python train.py --num_hidden_layers=9 --hidden_size=896 --num_attention_heads=7 --num_key_value_heads=1 --head_dim=128 --intermediate_size=2368 --vocab_size=8192 --hidden_act="swiglu" --norm="rmsnorm" --norm_place="pre" --norm_eps=1e-06 --positions="rope" --rope_theta=10000.0 --rope_fraction=1.0 --qk_norm=false --attn_scale=0.0884 --bias="qkv" --tie_word_embeddings=true --parallel_block=true --init="orth" --init_std_qkv=0.0209 --init_std_o=0.0 --init_std_up=0.0209 --init_std_down=0.0 --optimizer="adam_variant" --learning_rate=0.000328 --beta1=0.9 --beta2=0.98 --weight_decay=0.61 --lr_head=0.00443 --max_grad_norm=1.0 --warmup_steps=266 --schedule="wsd" --decay_fraction=0.751 --decay_shape="linear" --final_lr_fraction=0.0 --batch_tokens=131072 --max_seq_len=1024 --doc_mask=true --train_tokens=902600000 --max_steps=6887 --dataset="wikipedia_en"
MLP neurons of a small language model. Each row is named by its layer, matrix (gate and up: input weights) and neuron, and shows model dimensions 362-457. Each number is 128 + 24 x the weight over its row's rms, rounded and kept within 0 to 255. Numbers have three digits each. A neuron's up and down rows have the sign that makes its largest values positive.
A block is one neuron, or neurons of one layer that tend to fire together. After each block is what it responds to, as a language model described it from the Wikipedia text at the highest values.

L2.gate1685:146103134148115103156102144169116138103096127108118091099140100153138176110168124094128136078163105105148139148128149144136103155094148143085153132080135157110087115195151114104140114097135109117123139143134143140144102174105174140116135137118137124126131103188160091151128132115138158104
L2.up1685:110121122154111153138148158106155096147126113096171113097118122147125145117108098131179112119146123164148094170118143124133124142125109116131195113142116152159111113120065171117108151120156100092156187100071126115134118126129144124116105154141115124130138076118183161115135131103164122120
Description: Token following "in"

L2.gate1566:086138123135140133161145148148132146102140137141117150100117141127149109136134131096109139124111141116122150126104098163175142124129136173140091114103092128140103116107139145135074157120130116089139155081090139093146109181142154135123145151172131117160106147111085146143144157143110146128
L2.up1566:099082144153126150105100133080094096116156137113122133148069134125100142183097106155175129112106129150122072129085178145147085159099121130125119123108144098079093144121143124132160131098088136109107124143169174144117098136127121118102127102098138145111088128179116126118098143183133094124
Description: Name-completing word endings

L2.gate1216:157087097109195124150141098108136151150127131161152134123117129166114094153108163097144128119096103119110128105124121167160133133160105133114117113097112141166130147164103110142139160126125156093147085157119143105117126154121091154127118119147094117126119183147127095111147154151114098180
L2.up1216:135123130148127108128103129091122131127124134160130125142123094155149127106144134144132126143121131141105167140138139139121148067106155121139148127135117164105166113117109099111151138127123106133143129161133133113126172148090142131100117085110129149130130145151124088144133133139096112151
Description: Word-initial "in" token

L6.gate677:154134143119142124103157087137139151125116103116101082164119124144170124123169125146127162112109076121116150087114121162108129141153136116094123122113126075102130114130112152172115125132153106103184155105096178112144179129161132155136122130102145153102104103172150119150126127140101127152
L6.up677:136192100111111097110174101158133111115082135126135125164142140109069135128152148157151136130115092182176117093096132124123164144091160132106140135100158121170146102148090111106175124151102152116156077092092086151159172074147101136132125111158097136104127205110165154094128136120139113149
L6.gate1348:176082126098156154156122138140116130151140111121089123089127121120138139104109118088076133109138132107115092107125140117113078082113123113119149099120148091072167146110124119119126144150115105147124144115108147084121113075124126129104115156144121137136128120094139112168134109116075113130
L6.up1348:137118129121148123111162112119127125120120099136134120131120125118163085083124096136134089117129134110089150100176185134119086114146120121123138123144172093147130133152146124105143115070086143104135173155167109129105096152124157077123142097101086122105128126118145163115134118140126099155
L6.gate1686:114147157149100115161137135142075098113093075176144114110126129095159103135152170094165132120180100156164123110146163138155116147110108108083142141090129094111126134120156141097107141118107153124145144102153103105138101104184120119148163116098098116133136104150186138152096151138100121112
L6.up1686:123097125119149149100095119109097103148126135152127150139118190128153164106110115129200123110142158088132098154075162109121110102119118115092135152158132109128119120108115153126136077147084113116097137103104156154114108144140140125117091111113090133131111115104108170109131106131102102145
L6.gate2230:153106135118116155122150120106078121147113110121066114123116153111121165110132109128121118143132149124100131114140143126121099128124145139108136080113131135084125092114124138108053123096123084137163129166096127092125098117154142122119112152129143156106112169165155109152090157154132177118
L6.up2230:080148102117124116119104120103156115117119129105106148135095121129144169132139088144118100132181176132133128124113159151152096150177099133139177159138152100121087132131129149131091143125185083136176162131124109134143124123134131126155172139137148144116127139133134159137126112139107155145
Description: Surname-ending word pieces

L6.gate226:160128151134108134139096132143087065148101115158135098105104144102153123123131161167116175151138128161095110132130121112117135132139144127119135154126080123063140110127147138140097106130111177107085155149127152134173088162133126151167121144086125141125117114140134111111159122149128101124
L6.up226:135089108119122074126122121134130083111125108134155151131116127143134148091151101129112094120150126129123114164058117173120140110129116110142121110151163147088111149121163116121100157120103112148143150145170083082106227144124080141144084119128088138100136145132108132138146111105120125094
L6.gate1121:127124151118146140135112115124108101122096126167110166105071113095133106067149174133112066162145119116148088158154104126117132142180101142135092139161111114148126147145161116140115158153168108099126125207119145155115145140117124122135125136113116114101164124104115134110133096121152158131
L6.up1121:143106113113163121116145103124092072138065160175160121164120133120155156110100102151146140100115150115122098104113113120136146150150132134150126120149096124116131156107134136101138120132172135122092116150140084138077116153126126154133147139116098145102099136169094123150167121152141152114
L6.gate1212:131147122132149114150136161153150140126132078118149187153149144104132123152146135118154166170139127090145106145135090139100128100100117113140102127120121148132129148122136118152109154115120129097121129126125140145097161131106106171111132161110148112098124089114149126118116138132101133112
L6.up1212:147151110132123125151161115132123116143119110137149149092099174114150105151130094161163128108151124080118126145098133109129148102156157097149080135145151143118164121131125123141070126114130120107136141102109113099127125128150144125138172128125122138118141146148147135170156103107091128138
L6.gate1402:104122120125159110158179098106091135128157111156117143123141151138116128122111156158154095132117165150168068109095121114127131142161068130126105138111135149156132150157133115120129151085147157128131143079145126178124122126168130104146139129094113156148150154117123085120133169138109116112
L6.up1402:106134096128148173083093154135139112104116106174129117154155118081126141112152111110100110130119133118072143139127144125127137104141140166147117129151144156161099153130141139182086148115128079154164117173088167115173141114119134153166152125099115097105126098113138184162123098125118084142
Description: Year-initial digits

L6.gate240:104088134150133095119082137127112104100129079138112119150109108134114138116079143133139137127123111133105126097112124148128141113097051161096133141087158150146147152133128119100138100105121123130160139138138111178147081120114142139154108139122118100135135126143150117147114112104148113141
L6.up240:089102168168128112147091107110113076145105097141086112145115083146120151110100146138125124156155126131166119098103109167151156150096072145101155139078152141182119114121179157088110125132166097137156105138112107106100148159136123179158115129087128104128142115165158108122131144136106155086
L6.gate839:119149135135095123152075132112122148136149138109131168159147136139106078154123174145136104086154126148120086100124176110119135161088142108102070126114143113123094151118138125129122123121133162119125128124124111108116148144134146133101162075133146107107128123120143133162107172143106141118
L6.up839:108104137129146131067099150122117143145125106132152123129100103133090142132106099143127109189129106124092186113131134152137121120138138142109146129078129110135125127131179158142152142103065125166193142126125112127147150169139122164092155120067085113165128156133100144120100127161131126137
L6.gate1399:125140112164154114125103094086069103090100099106142148155118160100135152153097156134103147147129125150163115098091150093121108104126125175093156131112130192170133128140131149106102135124085127137115110155138081109127113105099117092132117141115146138121147116130109147105136139120119137097
L6.up1399:145116121134164112107154069141137088124114113125166182129139135109151124196106147142110159120154168133157135125108121104161119105125086112102122097122144156113121090159147172108127150139120142187128068142151148125088119115086100154148147122113153143147130158121092107133123179147118138090
L6.gate1773:156134114177140113114087158110047066147108097106200104129133149156152180109102164115153119123153129157110134082118123110117098115134120153120104116130100133161119119133121170138117153130126137156120091113162111120130104139151118105145116124125155146108149167165130088146133132117129116141
L6.up1773:144098120144108144118105141157140126153134144112112122080161125185178155165118150134130108102138159146138117114100113106133107137102107108138124056142135134145113118119154144135160145110115126094039143127092117126114122161145127136143107160113129133107129147110113113153123180100150155134
Description: Romance-language name pieces

L2.gate2224:124122104136101155124145146115137125149150134121143150166114155104097134161114151107135140115139137087160119098148152105142134104107083164140121110107080121149162143090133110180117134144129123128129132148134159197099145118128130124126112153119131116107101126145159119137126128136142133090
L2.up2224:111052158164144114126111093165115165130164167118075117106144123127113144143130139148101110116133122097091092070079135191126138143086109109140128176107117132163120140139130135108090153127116150115134172106142094125059101184126144130126165128149181131172129178087108114130167119094123128098
Description: Year digits in dates

L6.gate798:138101099061146114118128055141153157151148100109145151143173106133123144168179165139130086084125097115139115138144156138127130158157115126151100113148152131106126144096107087127127140145132114107084133144113094141125088078123180143112085091127116162115125102126146150099100109140111090123
L6.up798:088141148131051083138127110112135149136192087126131130130171132113133137110147106131145113108117121121159126150172117121140137133157117133165143123136160100143116148163071085142155133179115114152147154123130115126101117096137109098140140142201132184154105157115140103120163112117128144140
L6.gate957:167125168119102121120135110123131115114156083167118092137117114089156099143138144122136137132161108130161114130150157142150166172145122152142089099098133124116136097158134100140125154138111107150136129120142111174152140174128101166106155073159128096119138142155130098152125107149182118206
L6.up957:136094146119132115129097097098113136085119109122187128127085102120120149146115127172142083141130135125120147145134137133143122146122103161139098105142139121099095120163145130139122127079148123118145127100157118152166099158107121139150151059125165163173152154136152120121154118167113112138
L6.gate1223:116133120137120168139121144128146121068111118114138128107139098167116158149101137121142139118156119110134157122073132100127114170126123145109124142111117114123133153103120155131124119116113106115102110133092106153150134114132086154156150108103118153128101078156158077136123078177110122172
L6.up1223:101150109113094136167098115132106143146164104127097171138133132106146128162085125106119125139108145123158146166105158164116126136141156132104110119089147103123171129127105144145162152131150129140200098122133152125156117140165106138137129106118064114087116151127091148123098113162121124152
L6.gate1741:127135126164126150122126136141087132054156129135119130099141122178136121109072133167127121144150099161148140145160143135125137125135113121135139159139115143121106170147164125139119143142098144124108098123145120125124099119095109166131103135115142127129136103143145125134131107145130094134
L6.up1741:138149166122106130164119107129093107093132101136128145147153088147109134152116134158150154154106131131069154185127105097132135151143138094182114077094144138120079129158143141190149146158123136129122138094115140141124108111074143132114131150103072134161112122156114132127143159110157149127
Description: Biography career and heading tokens

L3.gate502:150139114111128156126080119153150111136103104153164102127145086123142112142138145128109143108144118111127151143113183150103092146115097131132162140118179127148079121124098133108105141137133108170128160136126165107128107100115150200126101115124122153099130114118097127087125132145130153126
L3.up502:131164102105119152125106140118112173119143168117150145134120119120130141116104113133120134139163181138149131056103098148127154102156133106123157138161124098080142137108151146162095093134129140146138118115155097144121106121105105121128135101153146143113129085126133129134104126119127089104
L3.gate570:093124110113077138181138123113141123135126125132127113131115084108165093110125103139137121120108121149125117115110163126146143100126171111163134121083103104153125143108117141123118130125124156115127126094122115152155126175140116160105129139163123123138129121098109125136126137110144126103
L3.up570:123117175108141143162145153131130100136148125104113154116129120125152145143067162107140117159118111108144152131079180114128071116108106114124153139134127112146106111155113106120128135095132113124158194149110163104080138109100128170148114133108111166075123095156149171084116091169166122124
L3.gate1181:115140111117119122105089092104082119120135143129120157124131092130143121100130146114132120151107110153161113120167124127168111152102131112139105115123143124100144133117148084146139108110109134124101116128153100127133135175111138101109163109105127132106067118085084120132063146114127058145
L3.up1181:124154130139145132118142119140151169126152124108122178110133124140145077173114197141125118138143141145135100126094104141098133125098080125101143132119126121180138133108138157150081142153167097124067143136125097135107084147151110144107112102147112169101161159174139082115145135139136060102
L3.gate2173:124127124128157151122142130117125125138139094128117094136118156118135114098144140124119145174113112113164147105111148114144153116138153100215110156152137176114131147135120125197128154149111151124117111116107167150170163122160128146119122139120149114064140128097117136162100131108137165161
L3.up2173:097088104131138136151116128157123123127144123164156152206151087117160171124137118175164128128117158117120160081107130145093116142150105154153131143126135116124148162138139121121117106130103083139138150150099200113138151121146160152173081115150151155101142091137125126132141130162127097149
Description: Surname onsets after first names

L2.gate1038:109095135098151138114137171091133121135156143127140151147142111103114088134117105093126097053110117139145170132130121134134127123123118126125120113077153133154130077134098098157107155132114135122172186089171107137149090136122132131114147095125121143148148109165122127154152129134159146136
L2.up1038:146163130126101130159175133185099113162101156130108172074097127147089127143113095166163090090100118123151080149094118105132150179171125117132135122125135100143105108136109140137094113116130119149114131126156126127158084154128151122133133117128146090081141103166155150142144124116153177169
Description: Section heading closers

L6.gate107:130140126118130140129108101041129162102133083154149136152108084095154116092129151116110142103140139104168162125090154117105134148141155156135107112079101137152121147122104183170130138086121123083141100143114132146109125113130119161125130082098115146141149095133167090142142164165093151121
L6.up107:098143139135096143129126112114103156134121073090122134131154106116169137128085165110128148148147095090178167128125113136109168090084119099090076132117128117113149108170112106104142113126111165139120078145105153148086121092116134126091114116140157121133124127132160149112141121124132115099
L6.gate183:111126143123162156095125126165118120147121119133129186134136103121106128148118119099139102113131136127127119127125114125114136100125119124054121109123143095106145136121098125176109150107101108096177090126113156110104091124099145129135150160121165159108119118120153124135098075150099114138
L6.up183:121149152165122144128049119140114145144098144138141145114105151133169170169114108118179150126137081113108110220144110125117114124145137123134101179113165168120083090141131100124125169114098134102129142115138106178142134165150166124108114137135111143151132126137081122161109101130172119118
L6.gate1385:128129127131133147104111145153121136122152107171129129088128151160168145094121105138135115090155120120157158126122135152114165101144122155125124114184148124113109121123130126155145161112124151121129145158095148146094140114157148169110166112122114148082137107109139165093128108102147133125
L6.up1385:130071151129146172126125142095139129139137096106116162120088124114147147114153109136162148135129101145139106120112135124101155154099116162153095119154140113085148164135152117143092124093114164110138121140146184119142133142135128163106113124177122117135113109131143141083101147152147117115
L6.gate1570:117131121121120114100114084130105149165148113175140097127125158130113103125131153143103123102128115163145103147123106108121117150138104140087089129147105133133163152152144099126141129131136175117126089116122095154142096121140113098072158135107128132149124146114091119156116129101129126181
L6.up1570:145136120120113144128157108182127145200148094119125098148169120154184096116068143122118125149141132161153151136087103141108112128113149122085107122152143100160177171123126109078112104129123121166134098129119156124116133107166130156157112147108112137152101128154177138158117177142135117155
Description: Sentence-opening time prepositions

L3.gate107:153144142149096137155117104133112110213128143160137132182145168123128119147088116141150127072164128106120095168142104120123138080125154120147121089111117116094162129118090130132122146142090137158114082092125139072193119128104136135151110119144123126150141173115141124112093127098111110158
L3.up107:122159163132086151133142161145132096145131128117128149132081129130074133100104133137125159067159108119084127115150142109098130099150151116097134072115131083098133121105101165142120156095089104128130132139130131126144114129169146120178161150129110120149164112124078106117086123131120116107
L3.gate971:144164128095090106162115160117138105124158115117107114069144128159132132124153099095096116118173119154095121119126113144116136170160139121133139100081090136146131157117129119091167150115122136126120094089174101135100114100131146141167164144202151120169139175167104101078126093136154140105
L3.up971:144185168114123142162096167131113172141104154118123126130146100127113133103118132114097121104141130112113165124108127142086099173171099120110135103073143137137144142141119111115178134112083124103137134148137119115115129151136113155165161158145124112095129118108116076118132101120116110148
L3.gate1632:154143167117068150113161144082104111099146135127144099120124111142144110108126119079136108145120112107122147118173134114173141141116100113139125125106118122132096141131146121130144069116118115118100098124091121129132161114118157112151172149168107119154111167158132113142153163123109130126
L3.up1632:143140150147163142109113156108112141153085152114075137122103113108108129194066111187120146085137127118142104117147117098159081086119141089141099146155134120104128076142135102128115132167100135158121130124067131126141110140124120136116121126118142160133109126148093152097138119121096137121
L3.gate1655:096131109066100105162111123108177126141145182126146084119148085125120086098164125128101145101155150133144155118130119138080104154143107127108106104126124168164138186105135130145155130132123102133101062127104125115102085112112099195127153112106102109131137123159090104116150089108123138137
L3.up1655:162173118119101125137116128127114175137106141138120129132157120227147136082164112130169123142115123139087103135161143120107115173138105115150117111127124128084155121142101089116160095120131195099123129144152120166144100103130114130118130140155119103079147133155130149100145140100123123112
Description: Nationality adjective endings

L6.gate281:078117179140095097107114148130116164171114110097127159111107111165136072126097119132160108096104129128137106120120167107137124126103078156088133138120151160198130156122118143153126176163145162078173131154129120143142097125126100091126140142135138144106155125148150153132145112159167122154
L6.up281:147123133142116112113103130128133130128122141078072093104144120161109097141135135120138143170095110118113092152122116116154135115130154135143070102134099157154115141140148116102112126172138104077171108146143122147149134167114123088113179162145142112129118126139126163098146141140115120165
L6.gate384:180098114150085142105134122110106101152139071107095162110096109113155119147134172159169164136087142123121133132141146114108125128124130131139103139102149113120105166126132116117159129133102103078101113104171120094125135097100150146147099167101170131143140098141142158109140204136100127151
L6.up384:107113131122098087133128134145097141119086057177142119154163152166138108109112145128146132141128080115133090134156101142139120118133091107149118104116142138126117140127143144127129164176153142155111061142143139168119128137081141127089156091162138111147177092127095095138088107102138142125
L6.gate609:135138127126100104168142148137130121177139083134158141120124137144115129176118148115172094132078130147088113137182124185135136131171123139140129134122142154127143143122093131132138162106146129123125113127136116120113158108125147121114104148133128125129115140143134141145160140126133097143
L6.up609:142139151123162174151092128138148118145158131123134154153140073161150082142075145090099146126168158119135123095118122136153123124094140128070095172165154138127120110176136116095164108124129142135145111142080185159109104142135105097125119131101113128136102086104169104149179164144122133146
L6.gate1581:165144133142101146149130196125145147149115139108130110131136143146171107097120131200174130151121141141123145121122136169091138111095148167098134109094113170133153126186138106099135150115184157096122094127156110101136098139138138106136141146152097138090154146139094108086176152127119141176
L6.up1581:109173134107124130120117131079113146114184144158133153113105139113072122148115134122138198106118113130077129129117163174131088146134179161171124123139102130123128141115134128140136117129158107156144126158087111145112165130091123122130144175129156157080121136143147112106141143137117158116
Description: Upcoming number onset

L2.gate575:134125122129107133166159118115140154111140121144107123110135060144106108113164133123100129144145099154142099115112115184128149166148148081151127112113161096085120135073160119145120129165130118123108099129101140070100112092152143133121092096128141118121124117130102151107148124138138092136
L2.up575:140146068123170115134111138166121132172145123121095136138135114141140106091107151173137091121156109161108111097142125096137160116132147179122157175170149089122123161112101134115135108132148092150110164145129118150146137118164104118078149100113147117096110138132139128140125105113111147143
Description: Surname start after first name

L3.gate1364:139131134072137110094135129140111157098141122137120105138172123110094141115140151114109097138128156079135115141155151077118143109132134154127086123137119155122135071162110142119139120143157123107139098125135169093114101129101140160146132156153094130177137150112102123096121162132155139113
L3.up1364:159176091132163147111104156121104138129064118139104115104137112122123097123123145129095117130127095094115137108121142151099133140151126112112110142118129103138130132093113148122094150135121123152130125139133107119154104099121125131134158120129126129141108147116119110144130112149088129113
L3.gate1504:139113158137136158117104117142136127123116142103096160116130097122130136089177158137111111114146154121172129102086108094103138126121089122115118145145104126107153140116107119118102124138153177112139121129077164121126060128142107103151145110101140101140122113128106112154123072152136120116
L3.up1504:117132088137101105125132155143079093091126133138149147125143135154119152208119163103148122081150098110112139178113129136120120131124098163152146118140134176087148111124130164131103155143158098127104105126127129171136128169128141127142076090117112123145133124107148119116137108126119106107
L3.gate1615:160139139147139134112130090164165141109132125086116115115142136154127108148171141106134161123154124120146168111121126157126105112118148120115112100158150180098157134112117120123113135155130126154112140175093183175105129083130126182125128104161118146128112126126141137136123136146143109145
L3.up1615:083145103114104126146132141128170144132144126108123114146110130137131067100137106140150127149150114180144115125145142122143110118171093134127108147116097143173158173143103129098086161140126161097130130142137122128109121100130108145095150131140111146155115104120088129115098151124158136152
L3.gate2305:123126130156084108181101169140106116133113133129151147117120120134129123093096164104115127127137130106105113120105127099138123121113078143159101153125140135121136134131158162115150123150139173120130159107090059161159104110116102138097118150133142166140144103130123167114106146094125099107
L3.up2305:138133105170159115103124117110118106109114139145120087159156122159147155156152142099098101098164113116138124103150157122153133097142129094133087099134125128100110198118137122133166106141143145068119144178137156145131118117170141110121155110177141125135131129130126111129138149122099149109
Description: Numeric quantity digits

L2.gate1675:179135161129072125132118127110116158152122146136100110115142150164186124119114145102124137155144099109169126126084104166101116165121147083135115127134155117122161161083150095093083158074102140128054174154131126120165181095162145144127098105155123152087129113130122168128096111178137196089
L2.up1675:145145087141142135128164090130126091116110139137122142122095147140169093125074135166100087110182116132119114094081179131130165145120149153136128141105162116112149125080162141132181144189096097127112121121156138131121166133109151112100140101108135094085160142130115130112134139149139145121
Description: Nationality adjective after "the"

L3.gate454:142138121120135181104102086087134126085091114100141099138186132115078111109141082094149112132115189118079078109171083133160118128089132118115144117097121138096113135116117132110148092100141173107117060116098123104191156099129139112142119134116157116172077123055105097101117111124122149085
L3.up454:107114126148112153095082060131114081133137130107109102159158141131117112143136092101130101094086147168141132177156150135126127137129124103154095113113146125123156134076099161177136109105107131119095075201125131125101155123174117182116165104098138117126105134119094105156143159118141121110
L3.gate1071:172121112147123122121081152121090118064148102164145156133133127077117120155173143174122098130141121127141143146099098142152139135126121126125086125107126135087111127151122135183117154167151174107107105130108149145123124122129118142163085114081117091146128118123144116110134122098107126179
L3.up1071:112179107133125103128140119165181139100115115126143116096135093113158156146122161103070123111143143131184107125082106174077150162101156128121102103107100134168125121114101125143120161142133076134139111134092141124102137129160165128108181129151089131081155164146107108125128132141142153135
L3.gate1347:130109180119138164094118101127105139114099152137144115098096095151147143102159150103136145175110088115154102110142162133135126117122127116123138118168137129106113102134145131177121174117162141120114075146151129122097134134128133135158121163080102141150123143134131114124104137133117106117
L3.up1347:124061179127134145091119104140080155127124131120100146128139127145102148083157160139126096121135130124101074141166145144109114088097134113130102123130100105176115155156128135159126118076117116176185120143099138125118138126120138159095144118101115204142116139099116127114167094150122122107
L3.gate2288:163099140109143094113115114066128083122124116097161131105106136134138108142163114134150108100111111133105115126096128135136136104114110145094129103136113167132089116163164155110064088120125131083176109116116150171145184176118104100151156118127136138118120123125122114121142150099144120133
L3.up2288:122166106126153136116116120128113105102173118102155110111135097129111159136129097152106110103147137098104137128100155101103098115139173097143084104134156120123089121186114145099167154135141111145166116119119138118130158152080116119146134120130107145101093097150096146126131138166202114139
Description: Sentence-initial "In"

L3.gate595:135089111138140106132108106150125140115107139117119113089160130148151128128124131154158115137145162101142086109084132134153126109127114108172147161081083158103117164119143093136149137128157112079108139138115093095123095137113145165098110096136152156148142138108115163101096131146114095156
L3.up595:077155172130124110168103151158112116171122106158087116109148121096078170100143128189147155115089138145136138104115115134154129115140137112100112129132114120129108112113112118116107122155128102120107134137097141099149143117098118137111120122097093133143134131096169145130134094141093126128
L3.gate1294:149125074135115113163132142069079142112132124120156108108125103125138152113138124103133145134136129102156177172100127134113126153106126171129135168120124141132163136110137107129091155096104162128099116098133079184175108190136152115164132126114122137151139091142124113137149083146144120145
L3.up1294:129103144129133150123113193139146094130119149125125112122167124145125117138136115114153180110122114121111084154143120161151099120153092152134104109171121128114153153152121123171141157105120141124122147181127121086063092117102105106104117170132117126115135117080124126190139146116102131091
L3.gate1487:116105116171133143089110162162127140130128121118117135099073136128129139116090104144172114173136121127129083151095105139114105132119139145116137127136134136130161128137117098117118121130136182115092145121107145120134144133150112151161124108150133117086115162137134099148109146136138151096
L3.up1487:111112155155138143115134103129102117183142158124078133130152153187163123101105120133138130129118120181108147108116132158137106127103123155117167134125123153144134135097110125136098120118139111130161115123125107141127113141111079142139160134150153121108130106114119141088133112140160140135
L3.gate1565:093149130110141141127123106153101140108149142098072066101149064092123149158134120141127130123151095170130074155108163118107123123126131114146124127125082170098167143094113150102166119117144100103097153128092170131154116114128118169122137108094149127136131173142129121119111110119100080099
L3.up1565:074108160130168148091120154137110108156156142129124116115146098154148109125163122127129130113140146117136101131155152136129097084114110137122104100117140113135105102161108129130118166143157149108136144100138156167131115143112119154116097150111111115134091124135075164120098143121091172126
Description: Wiki section heading markers

L3.gate43:159129132108130104144074131128098120133121151106132169140104181113110116146105081173110122115131122109131095142067113088110107152131100118126129114113109105082121135132158140123080130144100085141155105144168132103130064127167102121134131118135121116131151106181152136154120100160120084101
L3.up43:123185099129119103113156151136115097110115117126105131154147134159144096086158103133195167123174097157120130128155130150134177146136106139106178135127136121109163114101144122125093178128139148123142138113178140110142118143125182130102137132137166138163144079118115160087163104140131130138
L3.gate615:166145061153079124119135175130173131093134161096145112089144145186083161133148115126146119159129093157109184144139123122109172135140113122125144123141129141088086174119136128090062113100159114163146159126154073077165122115144135096148119151162113114114135131123105155174121126114141119124
L3.up615:125129090140081096133151117115144143110125106129083151144092135098135119118143084113134130169128130149123165128124144108099150168135098142184157127148100113146128164138166126076139117086144124123155185111139102134157123100150114161162140110097133136132141117157138168139104115116143091138
L3.gate711:133137122173115136129108175129138138143093134170142105152132124126108146148047146129111119165131156171130152140140090111102133095135123158121154128113125118161113146114138146117131162113145109138107137091141127110161108113144140096128098097116097093083158136132157119112136108143147135142
L3.up711:181127130153101167126102145140121130147136147147124170163152093149138107157117112153102127162131166149137162069144121098139110117089136129106171118127126143136120128118170186103156129131129091147123090096121166117095125124152083132158120120083091127113112126126118118105121100114103136134
L3.gate1244:108153189110119125115130143138108163148124113117117125204131130157123137113116088123148135106143153143108080145177113124122139142130088107119116154123086125159142110142125133111163089092140095124162079099100122148113092107157131159146138166160115124133133114130114111095118154133130138137
L3.up1244:102133109093128145123159123137099140154139113108104152128163140140152130099139143116107146100067099138174121142109141165118147094096108137089152100157163122135136139139171172128094166141106111096156140100135105126120145147173117129087114113142122076114146135114102123156128108099128116156
Description: Stats table cell values

L6.gate717:106106126136141154146118142140116133102143150137108111123135132094136136110154173079138090112143138080122084091140122133107108156129160128136124121119142126092165128128147154152155110100109150120155153131102100100096171175143117155090135124134142158095093149141132158098112107171163130162
L6.up717:137112128091137149144141118134148148139118171131121112117099108095127066111130161119160158133100120101123101140145121115147125114116119133124161192114143145122092141131131115140159133136144133154138145123139102137095122076174145126164094129143082100107119125103134180156170123129148130109
L6.gate1517:138103127157127128113118169108109141176172132088133167120073141122163150133150125117094139140149124138114136137133112169101168094103137109145104085142135113143073095137157095118190074111136127109135149144114116121149168143126123121156140135150120131129129138093136109100155111101087142143
L6.up1517:169167124107095129091107150121114126106107134123130128127120126124160065152163075153124083181137128140125130148126130096113132150137104114139097157120170122092138130089132144150129084119118134113136138161124078062134123120107158102115128105127124086126152136115100170107188134151149046080
L6.gate1537:118159134180083168137147144135156158110133147123158103135122159099125128082163145122112130136159140125115115110113107119123130152154147134140122145146127092066110161159081128151143115156126139133136119116144156157147155096146123129162120140130089132092131163138140151136158124179102100098
L6.up1537:149120133133088128131122146126183166163146163129102176127064161130149166144131091129112157137112133117123141136120127135142128088110126127134134108117107137150156081138086131137173135071109117143114096142128139106124133146074130094144156164112142125142093146092136120147121112144111135118
L6.gate1703:128137162122112116110128119161141167189158149126145141131177108152120143119091143158157106140137112129117095134155131115111153129119114103137111138082135124145140107109102150125144185104147129137156138144136104135104124127155112172165128140162141097106122145160137112088106089140120140144
L6.up1703:136110163082136144139088097164170160112171147103138182086139152152137121142118109107123092143112137117142101095129100148128137100138117098129161121156120149167115122095111119168130124123119145123120091113125099131128123134123126144099184104104108149085139101141130146105183155106114153107
Description: Country and nationality names